config.yaml
n_layer: 22
d_model: 192
n_head: 2
n_kv_head: 2
head_dim: 96
d_mlp: 768
vocab_size: 2048
activation: "gelu"
norm: "layernorm"
norm_place: "pre"
norm_eps: 1e-05
positions: "rope"
rope_base: 16700.0
rope_fraction: 0.25
qk_norm: false
attn_scale: 0.102
bias: "all"
tie_embeddings: false
parallel_block: true
extras: ["capped logits"]
init: "normal"
init_std_qkv: 0.0413
init_std_o: 0.0
init_std_up: 0.0413
init_std_down: 0.0
optimizer: "muon_variant"
lr: 0.0108
lr_mult_o: 1.5
beta1: 0.93
lr_head: 0.0076
grad_clip: 1.0
warmup_steps: 200
schedule: "wsd"
decay_fraction: 0.847
decay_shape: "linear"
final_lr_fraction: 0.0
batch_tokens: 65536
seq_len: 512
doc_mask: true
train_tokens: 438300000
steps: 6688
dataset: "wikipedia_en"
MLP neurons of a small language model. Each row is named by its layer, matrix (up: input weights) and neuron, and shows model dimensions 96-191. Each number is 500 + 50 x the weight over its row's rms, rounded and kept within 0 to 999. Numbers have three digits each.
Before each neuron's rows, "fires on" lists the tokens most often at its 100 highest values on Wikipedia text that the model never trained on.

fires on: "s", "da", "j", "ar", "mer", "ra"
L5.up693:501494416562439469504571479522504486494553561563495596439503575553513470401463527430531518518423518516506544383617492579468450498500468539593445493499616443451451519528462566484504486583512479466511527532515492442551542463493385458506451438479429490552542456492562517455534474530516415537

fires on: " and", " or", ",", " for", "gin", " by"
L16.up617:475511547383481492500561494538471599542455527614572570585479561527512529400520442494465472551478460527481468509458518505495479439517568336402547449549428410460544458472414516590508474474483569440517510547549445493488575586401561569432542519502556429467494558519533451498482452591497545448

fires on: ".", "[", " −", "–", "r"
L15.up644:587497421505478511473563499382463508499406434524508523584332500501470451506475465601493454553481469506564592560467529498559478508446503511453525507515449520520570517596496482462497518531539565535435531569558390482539508500400488481496528499448623502553454503479537458467450483453428517484

fires on: " O", "O", "o"
L17.up707:495555477448553480567429438473451490548578509491535474435562447517450518483565562486456569486519450457487436530503515499498485496514514448455448544510433444502457442444467470510546605567502578481374532433461514448449502631456501449460495513566493483431441512386511572490415474491517534490

fires on: " ", " |", "ri", "N", "-"
L18.up56:521496449497558526483580528614483477428571504483464565481516435424507517481540427564476558501508417562469513484493531518462493517485467539511539462495454414599529473508517535508469528544416502438523515500397452486476504488579560545453451527417574529528488487510535498502499426595592492595

fires on: " ", "ra", "ri", ":", " count", " pa"
L17.up83:530538521559463488474494401566539507463540464509448552519488484443501471475514420481568546491525505534549526519557473486518576565478496540522442557555474554527533393565588441439391569501454589474505573535488497467428416404514532485487476562461507521492508506494415469513502439513490509574

fires on: "."
L12.up227:545523477429455520471464518416577460551436508462520510565454494518433455509542497535535511480534488579525594493482474487522434506513501528614495558512454576487593506535506494507453623567447533536529471586471514520545462493545530540486479529478541503514445461511499479436443477446475546634

fires on: "-", "o", " last", "ar", "for"
L8.up702:494457428461559573579506443464545522425466570424439477488506469530591505533448525481563496556455481459500574450498464393490447507436502433447436473399660466552478452494446562542527505552470550463553387440470462479513535572495576485479516512572520418459533562386501478495433469550600512509

fires on: "ed", "ar", "ra", " made", "ated", "red"
L8.up424:575473475572519468530513518441557537504536498557446453467519511496463453349582564503530513525509478511476468507552462590551444512539552504509556514576523496409443585534471558485490463515527638442423499507646474500436492454515524497416520454436373525517524529468553467459481519456537516488

fires on: "age", "ic", "end", "pp", "view"
L5.up712:536466536491495600507553553517560570421529461512524580482525496493501547498383480544450451430434486478629473485613490496499493582432508464553480479491565434395540487506485595567474565446448391581441531531470456551579452491512495496521559595414428510625525483502533517513554525511416515514

fires on: ":", "al", " of", " to", "s"
L16.up613:494529559474510491542512562531527489569470576479524507493402459501527444478507566509583471463519472554575586515458488546462484494478586449490446537531428502404521441522470458537590542505483517518522461592551513462525539464545454472550535583505484567430472532550548523534438471417441480554

fires on: "ing", "ent", " team", "emb", " and"
L10.up185:471514490512552469578559525445457550574513570480490471479395498537521420532529583467554501470459450466494435483639544559455504490469435444639495574517420482513515507547577534481569436536551484447407521399509591494498465513549483490535501534501453533553377494528493514488497521494431517588

fires on: "D", "O", " Team", "A", " vote"
L2.up736:336591476456579491595526497536472484503552558530485499427499497506430511542520511557450534577553445446488513514530523513421470519502512453430489540403553494490498572437505456531428504534532429440459629492462608496516504563524462453507427553488544447555485490450481459464434468543547513426

fires on: "ing", "ward", "ation", "mark", "b", "am"
L3.up107:483360542530559505456528514471494572460481588460527525569456488538555530481475455434510494550562551530499529503513527460599530462545550464509523544537505555446562577418558488537382381461471539549511483523490518457517484479405549609516469499558409571527488521564516476534560527471429549509

fires on: " B", " P", " p", " to", " of", " between"
L12.up312:411527508453488515587478489498509544491522526493580478487470489448542594444558525520487399460515496525488513511542479449499428429450557466486495561426456357460503483546568501569568536544463427494606461564575512595503484447536486482557572486448439502475453561503540510609390487451539544524

fires on: "ar", "r", "at", "ri", "ra", "ate"
L10.up722:451451382441542639514559528557520443429538480584431482503502486502553511454495493474464545502366492537498592518515519512476434522502489385484420525521552439474467511504491477555482445536511544580481530646489480506593485552514514446453453483480484560584520467573611511501461583353439449592

fires on: " to", "),", " or", " and", ",", "g"
L10.up378:466386500531437441365471494496502562462498499535542543532463575578484610474516520540513463516532490506497425540508499461437509517507505443449538509438448501427491439554468455556435526518482471446570482519524546317494498521478439423501551494548556505507461525554552523493564479605566520474

fires on: "l", "t", "ot", "el", "y"
L8.up182:470567603485542425455532385472458493513479578479564476488434418504543515458509492559469445492584488543505471598469475453530455579504604583538471526525498453485431433514442399522461498480496472542452445445395474594605533561548556477481504524540540523540540527548594577514426562483501441609

fires on: " |", "us", "s", "per", ".", "ation"
L10.up435:513525513403413514562433521467623426519447526547350554587501487494433424549456488579479483474568575423497523482492488462543588526465573539535416569488514527496534519471501428501494535404416543525477547420532498541566509600580495450550502628506489505483463472413496512477426547503526550654

fires on: ":", "e", "h", "y", "l", "A"
L12.up693:447538523518497481485479494556415474428500484486561504464438477506566514491483408550495507533479433537552548503378466438444517557451460524480441534528603475429476474561477462509440496469501485496387453578482568537524493622423428483428539528443547479497472453518521526517496616519380448557

fires on: " =", "di", " a", "min", "r"
L18.up223:524450526426517481477458432479530546505562503523546448453483457495436467541516577589595557464496500518409521450509449589401639568595497443453485538530459516511599526548459571486489502504482502510434494444502577475496485501520434480543553555450531542602583428594580403471502509484522495551